Part of a small language model's weights.
Training: a variant of Muon for these matrices, 6602 steps.
MLP neurons of a small language model. Each row is named by its layer, matrix (up: input weights; down: output weights) and neuron, and shows model dimensions 192-383. Each number is 128 + 24 x the weight over its row's rms, rounded and kept within 0 to 255. Numbers have three digits each.
After each neuron's rows, "fires in" lists the words (lower case) most often at its 100 highest values on Wikipedia text that the model never trained on.

L7.up1401:085102129127125120124177122122169165131143133138083088119087150102137171119087148115136125138089147119115082119122127168140156092118129144188128147119132099090154159142129118154127155151148137113112146115122141122202110131130179120128159144136125159127135102130139154139122110139117124130115117124141115146144075123151137115146145136125148122127224112143113126166131116154154141112098082085167149172140101126140101139111103141123146138165113123116098133152136140127125134110118117147115171137183153088123083168135109124137102147119107126145131120189139135126129144163120115115
L7.down1401:112111112176122123146113127169114166112126139193121129174127110115118123142145148181157148141177127119096121181172153106120178156138098114132132129145130143146136144124110089145103139134162079092120125106112135152117131118104113153142129158135150140148118125112117141162164128131127114145089135137141109133142146140100118131124147110156096113144141151137129076104154100166102109107089117111112120122190124062110111126148165097134161107134136182136136134106114125093138121147134178129145097114106116159160118151137115099115143113131147146133104110151143132136072105180127146085
fires in: "to", "for", "not"

L6.up1263:134123117102123106097129122122148129104116140130105138116128151168148121196129137130118140101111131136079120115103120093103100115095091113109142116102148137120094174107147159159126158110164125102176133108122088103175156135176139122178130102108141111114124168144130150127112105032152140141147131101117114105158142072151157133134143114116169157099138099103089135167120120139124125098161133130089091151138137146134126102125089138127142133128153086158095143141151164123147134101106128099121141153142130118147149155079109102094103118168116082146132082127122148104073128119142151069
L6.down1263:115160104146174135191144121148097132120182142097119129116158121131096136165163078101138102182150107131146130144156116112105163169100147105136101136128124145140138100127132156162115120124142174126175126121177090103117115116109095130151144096131135130086113097094116137162122104153152099128090139129129108106141138114113143131129114166110162143096105158152149159104093105118108125115109112107138165108156117131095150125150157127130137156157092113142155100172110116132088133103184176137149131138100099139163122133114143140111133150132141084093133188126141123125104140099139125108
fires in: "the", "degree", "decided"

L7.up41:132115148096100159098145136154144119105125126163156109176146143141154120107135170167065121098088137135139134133115157175098129108128110119142170114135130152099125151169112108092138169104155127137108166133168117114115154109115157149157131109142135157119093087132108095164144105144139126128102120147128147140149095155106140140151131124123144127107139122150120140103118119112110104137089129097134175108153115156118119113125130166112084160165133128100101154139121123097114159100143124126137147146143151161140135118139122103172100119139126174100134130147146147165146115103150113103
L7.down41:152146132136135098130124103152078141149166110090124164143121135095120100122096113173160131137139142111142131141142157129122141132100135105142089177163140147114144140156112136093151122130115115123125111100124129133125082130073096128134088132102125136116120128105123125147147126066122086139135119136158135160107115147162132154106101105124107138105127110111168143110098089105107122163121126139142147118149105167107096113126101132134151139079132137123119151156175094140139147155171157104120092144158143062187103098138126113154155120100121132107160127166146140136127089109180123111
fires in: "of", "the", "on", "about", "that"

L7.up694:101162094141123127171145099106121130106130142093138133109115107124124123162117140126142171129103092115175101114136135134153139131070164127123117097134069124104142109120165128094144142128175110149109139178131134094125093134128111122149144121151121140140140101115106099127117122116105104140122125109127155123122115111111139131094139097118137116147118111102196160142140109147135144113135113111169139106112110105109139147113090135154111176143127157124173113143118120147130135109134149164154133134083133120105177165111119129192158158135110152113104113100091166152088128146121117122
L7.down694:110144126092135155172145169096081132134124122129124119093149124115149118151108171117155132154143156117146155138149116131130140122118109104138156107113159125147165158096135130167148085148106097141122151110167141144144092094113098137123122110122087136140148102115064122092156102085145098155127112151132114138190150146121163106164132134112129185127156106093142111159110147101137132119153120115137140131098112123126118139138155125115126167107137081114086121144164099152084110138121107113102088117137128154155130131129161114148121165118156155108151130130135157139106138087142100116
fires in: "after", "to", "as", "since", "although", "with"

L2.up961:160122073109119129120149115102081122119122108131092132131129153147125092138136171087090158130147131140104121152118181140125138157087197128161124151111090135127120103144122105115169135138115173112097142155131093140133100097120147112095109134157101143112149166134147122117125087141136127110158122082159079174127118175082116159101134144128149129124130175124096134132095125137119126125146150159136171132095124178115108119126112167161168140165164114144134091065126138160115136119103111107115134170128088138128152126127122127169161136134092138157138085099119144125132139117118150080
L2.down961:140114132175113165138178112151137123124150137134141144117103140148129124081180099103140136130115113139130112153120167138109121133137202106101128192119086124140140141122174109144166093136141142147087176137142145112127110109112145134117108110145103168101123141105123131121143134107084117161145133114171133094173110161115105159115159164137118128100098163131128130136066119165107151107141101132139131125084136170158165156151141120176118159145163150130111067137104135150196153168108136153099147148116113130143110091108114143140144106118116121103161108099143120098091103115099122149
fires in: "states", "colombia", "roman", "colombian", "peruvian", "stockholm"

L2.up1202:129092090169103153113109126115114077164161138190174119130145155141113171103160118141147129147163157159093121112097154105103122094120110159107146144139123134126145154134102102131158134203157125150106134117137087103137107127118129103131120104150143137129131144123110153145151176160155099160124132129165132148141152120097171160113142120180114120160126089128106118110142121118137143138146139145115136128107134079097091099141155125112124113145104111108130109065120124099155128104103151169115131134154127170157152164116168123137114138127102117093134087123158115074150119134167160143
L2.down1202:160100093126160173135121076148129079148164110129105112148106129141172091135172106177149078131153084150101145113200160110148128118121145108120190159127132157119150125146066122164144130127121144148160112097127124121162126105105102149147116110161122124122092115119089133116097153159168091128119141127163153113103085110110191147150161111153114156105141125133151135103131171123141156146125090143134121131142127078124174120129130159168076165121107168109167121127161116142159149139093133124120129115123134118136109118098155106128118104109103151143113136104161096128124133159132140135
fires in: "its", "s", "personal", "municipality", "news", "itself"

L2.up162:122130148119083112097160164127133122134119110108104171172133171174080094161156167113130150111101156134119099120114142102120107113102122115102170159142137120125112084114109124097095142101108169155143111114139154124133129090146130135132138123113107073098125136104077109140158120150069091143113112127161162115137136170111116096106115147139127138185131105118139163105149117121146124150146152153127131125134153062144158158155127147095148139105127136149126120099099158137112166129149132140108141139126184116144128078162089107097115083128117161123141085113125125114138074142159140071
L2.down162:151166168170121123135153110138127115160121150136118166181083141154132131185116171125177127138131173166131125143136161110137133088088121110120116165116135152133144130113112116129097142062149113128095109128099149096149146130126137104136126108157115123120114133113110121082138095196123102147156126092162138111116131121144149107159128136155092122143126094138137119137120067131133136147146140126128090138151139113154157125178091138171135105087126163129115132083107144166150143159123116133134128142097153114159155100175159142104102110077120146152161088107116146054138110135118109090
fires in: "record", "debut", "formed", "surface", "opened", "stadium"

L7.up927:063095124105078174176159097127106123144127133133103105095101144144134167173125139135126132143088171116112095132161123163136119079137123114105146111101121104141078155099124119105135122137177121133140134100124136138110170124113200189122145114096155109142126121136107126118141123080138129115087109129169122100138108150156103115117122141142157123134154170080129121201190103133119154108151110130173151132138084145076115164116106143135164108110127097111125136104094118125162114140131136133122127137151143105170129153118122141131148128104114148168094110132169140149133133115101129120
L7.down927:165091103147160088121129133103152159111141125144115089183115071116112121066125139132134117123149145158123110140150145158159149118131104158150143127144114122106166085141117143145088098136125097142071095143117100169168102100168103128069102123116162135134153082120150134107119131122090096112136158120127105123127118113109145120130141109138079169129143144130096092105165136139115070145083147126140140152159124134119145107146137123124062099147148098137111141122129124149118134143125144128136135104106144143119141133145146088182160153125159130140127109182125108121131137159144125130
fires in: "to", "could"

L2.up1195:124127082103113152112093119167147118109111129125127108155164132109131131170170111105132099124123100180130121079178119122084129077133125111116121105148135108129115109140158112085127135128110106176107137091088085137160137111144121104116115086109097139186110123110124096096077152107113168132129155178124127129161134084102152136115131101102114123140156115106159147153118154150128109143170146093092084126157185122136115188097101134137142111111123127107135107169146125081107108131128129137133088108122133164161078144115144131100155127128138108168138108138064116144104102136154117108
L2.down1195:113119150127142134132097123157098170090109157137131119144135102115132146115149137124113090116140114159163109118168141131145151079141139112124116152112140040151142135121119119144111088106115099161101098130101084142126119093114139138159131073109114124162132095162147110112127142103151152139169144140109139096148106067119166163141110116132125116138131068140116104104081165119111137110177129138127151110166135127131137133149126177098156142108123178136128134125168151099150137149133135118152160104149146152149126109154098145071121095106149084184111117158085113124114110122137158099
fires in: "part", "party", "time", "organization", "participated", "event"

L10.up651:123115142134148122062114114095108173153156152131153085130135154128118125150093099106119116123138132124134128119150094087115151133109133107131126136141143148109154070125122111131163148146097112159131157177163146136110156135128099112167097112119121161137127120103141131111128106125143141136125122139071131172113126115132098127104119155165118126160132120104138169122200141131129110126193119154126112180116147148134118129108101122110122121141099130159076095127139174187158140104157139146132134113158127156074123133118105100121116107126086135143090116126103174173128079152109103068
L10.down651:144084099142135115137115151106129142165158112152127092166089104132166105102159130081131110149138141121117159124115126166115139123118121085159163159143164126135094160113125129108115175119145150149149129108092142143136111150132142076144107089130151156134132128117136092124075078142100140131111127124157081146117099144132151158095127137148076086141170081083127156091111135153174124126079112100160108136142126124096150108148126105171120126141118138117148151143129092119105146149131116140121093070142150102139130134143166096130124174159178139140096091096132172105159113123131154117
fires in: "and", "even", "while", "especially"

L7.up1007:124121137119112153128119117151071142130145116104131100130091137144151157069135138166113148075151161115102138124105115134158132120120126142134116123113123134142162125127068105127123113176127132113128131072119137110068137086130116093174100113120144167149108140163146121115114062140152152153122083158135148158185129092130093128100086139117121109106105115102124089175167098105191131095099157151133180111116108129146119122116155134151140107121126147114138157086116159133136110110107102103106107152143118146098106138101065105156114102114101131109152173099103133114128154119084124121
L7.down1007:137122098121103103145135083110142152079096174160133119150114145139171112134149101203138172068100181152138120149127147155142140098148128136103128136098121121097122096119113153120143170175162131180136144145179161155126164145152137107129133106117125136102132112121105091124109127079120133148145152135116166100118133106122161121148159132091097079148101097141127126160132109136131120132097066117150132118136151122130139133165140097157134146127098119145135114100146142142087148137101113111128146114149131127134109051131123122154142157111139106094148122133124115142153052080099111149
fires in: "year", "silver", "medal", "copper", "gold", "bronze"

L2.up264:117121110109174134135135101146114114103157155162130116117118111107101141132081103123101081105121126092100179108135110141170158106111125121159151120144064099137144169131121106109116104156116092184143097108065111126125150131156176148133138104168114073132097149116103145125151110117149147161138130133098144101128128128138104124163109136112088120123139161103105145159132134115110143078160103126139138160108105139143076184132121108134154104114159103095135149108112126084095105146141123089133129135160120161106108154143149137102102127124114097088075118123165116148136131143135112106
L2.down264:125107100172133144105138121143126132148158144124111118116126100123108131113114100119135131125118153150093109162166109127151166108124101175136122107127083125103132129152093144123137191137128142154145133109094152147123119107132141158131179124134191081129133139142099133076114104142080163113140148111106146153108220093164052108135137164127129135146127151109117162133116083081123116127163139136121114095131124151127114169138115114117168142167119100125106162132118166109122071130137120082133117184123133158139131098094130101117108130126116118121135124111169089108108156089110125158
fires in: "to", "either"

L2.up1155:155128074114139117138128110109132104127175103106112151138111127106106160102087137095133126070081115142141101132115144135147112076156123131098163159134103137130123124107140130102169117107123132115137148129126123115160157147183181088136144143134111112128118118137106154127114100100143141140154142110089095179114166131131146147117137111170095174110146132117132160142105135077118108120125159125072129143069145130111111123126093134128101132131135125115108127159092146127101151148125145121151152132126155123105136108147097135162107154148122135122117174126093158104125107111104141161
L2.down1155:122118116127111105101120146156119122098157116146078176114134116081141128141115132188149129122143129103140130129144149141160132122117153130127160145095109132145130119101118159147125112130125136106138111136108128117134116122157120144115112174110174107132103106129129151109119108094135121096106143133106110120090154147098123128131130138144097170127099080122126119130117092096115107165108149101109107083143154136111122109134114118179111149062149210116084107150138148142123083106149147071115140148138122135124142137121119092083141146132159129154122166131118117135082155152116128135
fires in: "be", "via", "for", "behind", "is", "formerly"

L10.up1466:162121140124124109107123096175104114126142136087127075122154190088127172124112088137160090111138159133125098146114137161142167098175103109152102145108177167133126107145134137120134124124140148141100125132095070068105137129070139115138138108128114107153093108160161156123096204150143175167118123129095141112125115154130116091077148138102114065121176115093131193132123157140121138110126166148091141126185113115144097107136175142121130113134139128192140162131135083113125101136102152108122105117119143123107124148147123142163169130141106124107127147122125139135132117155088135129
L10.down1466:126125132150145138177127137161140089119142141127167145118119137125113087178137121140154100106121123152163100158099191100160125127110133105153128128182113164154142129103106139078120132094130120104118133158147124118176128135115172148124161141140149132149132108164166168152153176085137123138120108120150099119097164158127159084150100124173096138122148125131141165116143113106119129122160143097113125120138102100129118103110147138081125160105102121097155165109120138101124125096170144174112082129116126139126108116102113137155096130125120132128146142099128133110105104129106113118
fires in: "of", "in", "for", "from", "s", "on"

L6.up93:127107128137147148120124137122142123097145147113127091117151105142136132136136121149132118150123112128116122147095166099126152101099127109108158173099123123073153141124118106151123191084139118145160161104117130084154148148069184123140180124109136135196134119134165151106173137084120122096145116108143116131124119087122160140160126144122150157124096118079103112147126144116130104137142160148118151121119118116114123108123127158103152102130169136123138102106126141146117121165129151134145121145105098144161124126140126151121116138120127170135106139123152077102087090136169169103
L6.down93:146084091142100097120134139119157103131180138140141131113120106161138128136152098117116116137149152152112121119130131138138182126151145150117163126156139102142130142148094119107128077119130135120153134140150114132129156113110103129135099123119116116100089089116162086110118168106138096110107132150112131113121115103089166125162103123104162150158129126123097129111132161162168159160093160098117146110180189076151128111120104053132125111098120126105128100091154157107109151108123096088148136139141100129097144111107115146124131123141149081087127129144174135113123146138136150054
fires in: "the"

L2.up1304:139110130100129107103106130111139105082138108126141146162132152161107138128125114144085163107134117102110122100081089133104115107135107153112131122120121130116093110114172144121140160100128096100147162155120107148107130118120123086134172119151069080119116146066155182144176131115130074131179126146148164124119144116129129193099111113129080140109121158114169126136151115133120134090133123163135128103115180107135132109096154118148123080129128109115093157100149105124106075093093110109124140111112162179124138179142149145143143142145126125136146115156134154150131131120092116130
L2.down1304:124123146115119143111095123113155138144154155142117162078112149121129155125109071136106132146164120132167128155136140170146166101165105115153154185081130145111142071167157170124110112120121092099138121094116143147146095099118133111155131134141109136098141132103160142129105111070146061095127177118108101103072122078137124153114158146134099076098153138074115150174131079103124096097134105136157139135103111174131093082107144125123103125103158163126108138112157125120127079137095111126122139083111113143161131138116139112161109150114131148113140139153140136155138150118133098107
fires in: "under", "king", "been", "being", "kingdom"

L6.up776:158123119117108170147111126076122125132118125144112111139114143142139123103121133112131097112111149104167171101100120145122127111121197103133131113117115131133109145115110127094130113170126115138110118153132155157114121097159138167155113192135105107125159063078132112155109061114091129155167122118144123156113120176123197114159147141123082157075129124148116134121099133084153153090108194146096123118138114118120072126136139120106153123064143131190088110152112133132126135153216137110122138137157117098122105137092134123123101135125126132141105164132156089124122100116115111128
L6.down776:168111115153164104135123129123125109110124182115113111117104142107142110128150109103111139147166124165115100136111107203113131111113119158127171122118118123131128126126118125156110124127138135104136129160160130164126119131114209131118142130139115149124151139110126121119110118114110132109104110123109137113098108152112088115119113113139148138080166111114117089146116100149132156090152161139174092100153145146124127157116058155142113131114097152189143160157134105131113118108142129163113122131140120092126112129113164154119123133137105116146108119122139151096107121140134111142
fires in: "is", "are", "areas"

L7.up1054:120114133152106178185153156123116128150138091156108127152110101116136137085139124100144156107158119133092160135052113141093118070104096092097123102115116140145162126131142085140083123134149161100137121139108116158133102099171163105128141123092148114165139129099153129156091134094156110149158123156143147179135134116131125178149129102131147131130147122114098160133088147135172105116128132133090148147118115052109112135126113125093149124110115141120103137119163119119187098094085095149138158142138095143132135146131144099126104119132112139136103127090160112150143110118160099137
L7.down1054:127168144139135146110160122187133146165183145149128133146125082123191087110102123155136132120128111113161157042127110163096130088143118108150111092113084129111142133123130106141104123116141132107122144143154144134122076110139094109104116110114124140159091069119155097105116144134141159136097125143116140144104112158111079143113133148135141161158152103176118148156143144121119119116123118121155135112142159142107111139123100137116117153122120120137129128123139143089111156138140090183145120131109100140093122143128113148162091101103092103139163163138136084114127152129157114121
fires in: "their", "his", "her", "radio", "its", "s"

L2.up689:138097105140159124148109173136094098137120105127129174142154104147102161130118106156098119128157106134091100084091114148159126128163130142091137126157134115157155109130158116131117124104152161103150139158088135129090115153149139126104167109145132106125137088118123120195188116135160112131121121128181126110118108114145151096123170156142096152129153121132137093151145147143108141110104108148116118130128109131082130126163168140111185099114149125151100143118153112117110129137100105088117121136103131140122133160100131118163155120155140133155117099165156162120114152150097152130
L2.down689:125132120131166152066160123127098167151109131128129157122105112102118117156140104109134102156154200128077141139114115156121129091114156113136129138135130064102163118110149118113088092146152149120091135163134141163127096125105168158123125110148111094132143109090141095113166087127118099117128147143132131089180113100091131130112156178167075129133134087151127098122156092149105123122094109132117096082131118124099128119155147096154096131112140093159186101109105125126127098168116114145160107128097145113152124118113113146142118139130130112185108133170130117106125164122149151155
fires in: "had", "have", "has", "having"

L6.up208:168113103105112185134110108132084115102119120117132113121132162135095170144145163128120125165072095141138136121081134148100076079115098141110151096149078132133135132117134140153118133161168097137105144136136110117053161125145118143117126103132143117165096096173097147130142099068104145121142135102180128142130125111119125123130152128138104148117155111110141117129138121091112112122110151133096154126142123125115114145128133128138095146169145097135157123109132127103143131122141178121105098089076150120111172091106111105150172096117130132114121081136142153140098115142153133125
L6.down208:124104130126175156148139152062072138123156088118135132157115138127160122164162142123118141136120151116138130145132123083162114125118190119106191142131167149087116111095145112119142122113128096130133108139161181119112139131154130132151146129160108113121115117103110141150181112120101129121078128147123138127178160181074096110132140120147129168089169144123141102119093156121131116098132128177140113107161150153156104090133127144110115126066138127140193131116129100108110143108130099131134134144149158176132128148099128126162148099153145099090114146094150106173143149140122094109
fires in: "time", "since", "although", "if", "that", "of"

L7.up1306:103090178156132155102155139144142105126131114134106167143117135156120186131100135124143117151123084127118103080108126094100087092111105132094123139163153126139144174125157133133087142167099105162156154131154118125111139162145200125108089126085118127115156128135145120112111115081104109132133152119130167136160104119142111116117123129139091151125134119119146141120094170101124136072114137126096167126142126093157116155112103185122150125143123138129089161134125107104149145119111089116120138153127170122138127150148156100150147168124167154128164109097108155115092129127118115142
L7.down1306:134123138137127130091118153122100147134113072110131168124098125117143119122120119202130102158156098081147165143091125140100107140109183127151156099132166066123114122152119112108131128131130123109113079105112127123130097138087163110114125108158081114132131144117122121114124087146144113156121137098119163105095105132147083133119164156130173080183117111137136138133153130126137086128086120091167099130134130188102106106130116166142119106153114133143127153139150096128158109151121135119157125120084124158177114167144128091106137143129152130176125115130092139136072137130158115125
fires in: "of", "on", "in", "from", "used"

L2.up1503:159117143114104142131113151134098126157133119130115142159119161083105135141128152145147129113124150097140162104111103119130085116134130169112136164093147140120108146121119145133126147120103135129126107130130137112068144138208090138117137136153125132161142097188090131091146170115104121178099151134125143188126113096094090122141158129136132147120111155102092137128120123085135111146124112101081080137180098155161146120102123155092104142144148111135106118153158134088127113115116112135100134127102174152131159098150120110160177147151130100130126144101090123124119131125117121108
L2.down1503:138132143150108113121109116185164134163167114168099139141161094099112136128131147152159135154103098107147125141128106153097134119109198147137146175131130143099126101159111146094107112138164137115125114129119116152099094139163114165115146158150168097146111109124122084105162135133176079148120132128127152140127183142076165127136166129125130116152126124123106104148137100120132109165126116068115091116161077151130097125133113110105114122141154163167134130113141117137172132116096120159129106115116174133189153139152126108130126152120120116172112196152100092138169126150141124112
fires in: "family", "massachusetts", "class", "mass", "classical", "classrooms"

L2.up1491:151133135113154125183124154141122125131153137129163107114119107154146141170126143106109098125106106156113150131147116104106169110120120136112133077168116090120161177150138205110140105111117134084114086066146120127151140135121117157142127156105106117139117139115114113095129100088138145130175119123146125114097083121123127103123171139151100114101154122142158152125120135149109116112096151092125116114116130109123060172097120155131116114113085076138133060122119138133128099115159122137094096120156119122110114143129169121136134172067194111120134094156131182166114136107142131117
L2.down1491:112152157115132117152142137157179130088082116136106117112091128124152112108116136160142114120120114129100102118128123147116141120090121153142140129156111076174136148135131197098126110157110165133138126121090111126132180094122106150156073141136108110089140134155135091104148094098133106149169137136119158113105137103112156105141151167125157123068139120154128144101086146112189135124103127155128121123133093169137108149158136135122122143104104151137104141149146160070116131112166126115106122110127103117109142157172135104119115129147127151158087161080092169129128149115107089114
fires in: "from", "education", "cancer", "educational", "appearances"

L6.up609:132151101125124075145140135159149154119223112148124101112100095090124142153132115132148101131098156182133105179131111138139110090123143130125131136167136127121135125149133147124168158157091116151099144109105054139092200143096122112141116159130139147137140144132171115125098158155112094144137131143148113115143113108103164123118146133131086127168135090125159183104134131124126186135096156142168124109171132122155118110133127132152109142119110172123161149136099137153158092137116132153131121108124109108130120163109137121139134116169099154099107144105106107090110126086082146142
L6.down609:131090131119111103133098133140141168092059182160173138116110159083112165122151123105115090114096079170124126151143141151106109165141117148106162108167084103115116115155110158111107128145124064156109118113101093130119119133119105106118172095135144090119155148191140159126115144143135141101140124109125125126141093156174157102106102122117181086114083123158167146144099085105120156144111144140122102123149196123120121134132129144115157131159092142126151129119176155155107145093152140149182123111117102097132113148118079139118107107120112114140140118128131133141133087112135134136
fires in: "the", "of", "a", "s", "in"

L10.up713:100096149211137171117098163130129150124158132117145181158144127146121126089130148124090135124097163141160102126133142149174127134128119160128129113167067123120117097125147152099120136088152139094135142141139103146195119146144118069104137127132143113141087178096166111121167147142105135112141117120128134107130116129117128153120115109128117119126130176094175139164162102130123134090148128084122105145136143122104180101126131145147109117123090140183148077127122125157099133140134134114117161157121113109107098168114170138124166158134139193130085138091104153135117157116130132153
L10.down713:115187193151163107153114076142158133148135112116153108136149157081151145119154130089131136143079141119097105165139134124148126145121135182111121144130152140121139135150131131109166116130122119141137086126078157111131115091126104129155174112110090194117114124133135163116110112114157146117143109067147134120121141135122158135121110166167136125171167119124114106127105146115105108084123048091178136149094133115094124121124143134113105165150144131111148094136085159129120121101123140131092127112147134106111109123139115132107121134140092084158123148132140127129148152076098091131
fires in: "with", "role", "to", "by", "rooms"

L7.up539:131092131103102101136088130125134128067115112137154159108123134155141123148160158134193114085127116137124142157108141106113117099163163099111147092110113152152120100086096120143143172124119172130097102124137118125110137150167108168151088113137075137090110141134125124154144187053113087153110087154120131153168146140156164132160124126109171126110138121113131149144149135100136109098149148120161154174116147131120135074141151136116101128134141113145144142178105174123084114144127143111163102109113090130146116100110122107170126104096158141131128094144118128156084106155128114130
L7.down539:123150100130119121123102072120144129118126141097130133141154127162107118139151143129154083141152112118124119138135093113137139144087113116162140110112159115103102120120110113144141127150131125150116113126159086131110127111132127109150112094092144172110141102173137141093128127120099163152109117121094085095128157110147195120121161141132137117108175110129118152114132134142085124102144117119155100144138124143086163140138154149141088145120112092082125131166096065103125160175157132142138124115078104145108118099104160117135118119130151111137157112133107129134097135134131118109
fires in: "in", "after", "on", "as", "while", "the"

L2.up1406:156145108111095132098098123131103154072152123097125129143168119117126162133133141112092046106127132128089159106134142137116148087167094167078171107161103079124174085159095111139126120140139133157146150131145122106156135151124114113105121122120134155157152106149172095152126126142112152133165112100132125146152110120123168078143121064193085170148108113126096156137135126114115120150154083136148113124177169101138135094141151133171108096121139101136133119122127110130105120099126152133142132137144103127127107114147128119104101099130132116151121108138108153117136136103137123124
L2.down1406:156115147055155125075142156146099165114097111126103112102123099102135137179195153104118089136152134103105123129173132156169146113121163135133185113136117086104146132155085108149080102133135146128163144122111109134143140160147126115136138140090136120125139134128147113111111163122172135119107139109089126101122084091141121114180093108149104135149134131075114112111140096138147123111152081124142130086184124122138131087102128098145124162104133160160124110171154118132163127122155132125100147084133161135156123120167110123086082110096119113159095133157110112085133121145187119143
fires in: "it", "part", "italy", "party"

L2.up230:176146174129149107123100112143122156135164093088129148124138166152089112156114177153118122108150132089135152130123110159105119134121125154137130129166099053120143143100141111136108178081138142157153157135144106144129116169097146124134122133108095163163099139131119101102119125126072087151122072127191121100157137152139112123124119150112120156168092127136171126154078136125154129140142151164127129186142154136129102149128128138115107125138123094106082115113111135117166138173122101132148135108136127143135097122081093148116174128071100107107142111112130117126136143121092126151
L2.down230:110149148148095154140131130096135102177144169121111114105100176146131125126126135138151180139135116107146118110152131175152201160138110166115152129102119059157119154118119141138115140083145122145132134089116157160140114102148100112149081095137100131083082117139135107095132145135119128106132132140184146100120101096148126137157122156098123128128088137128147107127129132127105097133141101150095142112126124129148091169099112144108086134124162136149143103121142112145155135148126163129123123090129144125153124096134161147124066112115128127123139146077122132139149143115098119173
fires in: "of", "de"

L7.up419:108117097122098071139134100112119148098078121149093115126125153114115170140114138098135161115072095122141144088115153121152134115067153146104106108182107126109116132141115137116175141169165150139106166063124113153177139149101094161129135137154143129128126122127063122155142167072133094179133117157101169118153115139166138118111122158124146134167133160100128120177152129132140156151101091109136137153133142143108149093151086135142156132143125139137162139093109137132163144122136055133100129130190132081154133168144165109152107106103137121135126099155167136131134132135165117172
L7.down419:155126087148150057085123169143131140127125150127133102132120126067124120155126143138125126137143077160163136163161152103114150133118149091113156129145175113135133079123132120097082123130186112108127149160116136106139116093125114134138130146140112099128101145118114121114131113146138090124110127111130130135123125166127138118120111155148142079093142180132087131118153104169106113086155093128136098154140087115146150175089145114136074107159129108138140126107094082120165092116152073155105121124138123127102137153101175130108105117114114110162104115141176100110133155164128123145
fires in: "to", "refuses"

L6.up1281:112080142114151112169111090133155138123147119102145141118168178174144173177112124121163081124122146101183100158117123120135098095127099129151132105145117125137147108092171125097150152159096144150142105102121119131090147139144153109135133142096126127126106137126148102153098120121093092131195113148166131125125130166090134096139061169138121093105159098124150203123125134141107122141144142169164159125171160093105077141111136156113086142129137136125143121123082126129106107116121106151136127099158158089146102174120114131140137127139066145162115064140114140146114153129109113135
L6.down1281:144147140115126143129075091141126106099065138121105160107068115103099150145149174109156128181150106101146178119128149139117118146179106139096131152158159119093151152109154132096130163106128139142113153123095109138127137126115145138108138080181143133095123112115181166097093115126139149100097130139138127147108150138127091094134133122147136091083147154124143163119130138179122132131126124163067137111115130164115162083111166143148189128121068104143121150100143084095147108113114148131099167112124117118133114108101112124174110111105130083138143115138129146105109121145158125146
fires in: "of", "de", "in", "for", "with", "the"

L10.up883:142156173123127188127139137064127122139137135095128141168106158162086156144114112154133110184140115114111120074137155135110130111155128180117160137128115085142135157119109142110150133133083112133180115087144103167146129162136107121157127166119146147149080102144133162136106126119101094145140136120122126100104092084092127098186099154128114145105104174097142134135135077120142114107097120124145093140160125164117129137098107161117154150162129164144125144106110140111109109123115100123099169133113143114118124121122116147102121137129123115125140160123084156131113093151143129089
L10.down883:130132144134098120143116166127131084139136090094142078099104125134045106135133109122149134137137154117144128103122096149103148148106092150103127181126109113107148107135093122145117101148147142128146138142094129128090151130139119102151111136115138123107118149133139109128108144099138099107132098120090113110113107124151124135067117089111127126100097112118144155084085154125098107133128156102114179133122097134155125129105110164126133125136130125104134114105130129126117124152125100140144179154155167127160127107130108145111088121102082121115102143146157157113096149110131071153
fires in: "of", "often", "the", "reception"

L6.up441:146098127152129144124121138135120093126096087119127100104115097118156174118094106141090137127069143105105139110106097167139167118146101127050159136131106113137172102097137117102139141089139131095118138118099129092060133153139157107123204169153143137135122088116091148160155118134137101153140106125140140109171111145146169124139111140125083125107165140115136158175133129121139097144131106156110149137127112107117100131129161102104129127129183108127123174111163138066162142150136141077128129151144131136141127149095156118115134136125107156134109107147185166119142109119114150121
L6.down441:115095086152144170152136115157142153172122110138136209155128106147142157153169131132121118194180147102141142146123139142103162117164110112119135092137105127107108155125172135067133119130125122109114148140105147141110107122114138110114129119121132090137125069120112110164128099143149130140158144157135137117140129077127134127127134115131123156129123128133135114102134107118110120066116106137158086076147101126086093117153112123134113135106166108163094130149148157133125111171138111131117109109134129115124112126118145173136146121097142157117126135159164119144131162084188162145
fires in: "has", "had", "have", "not", "ve"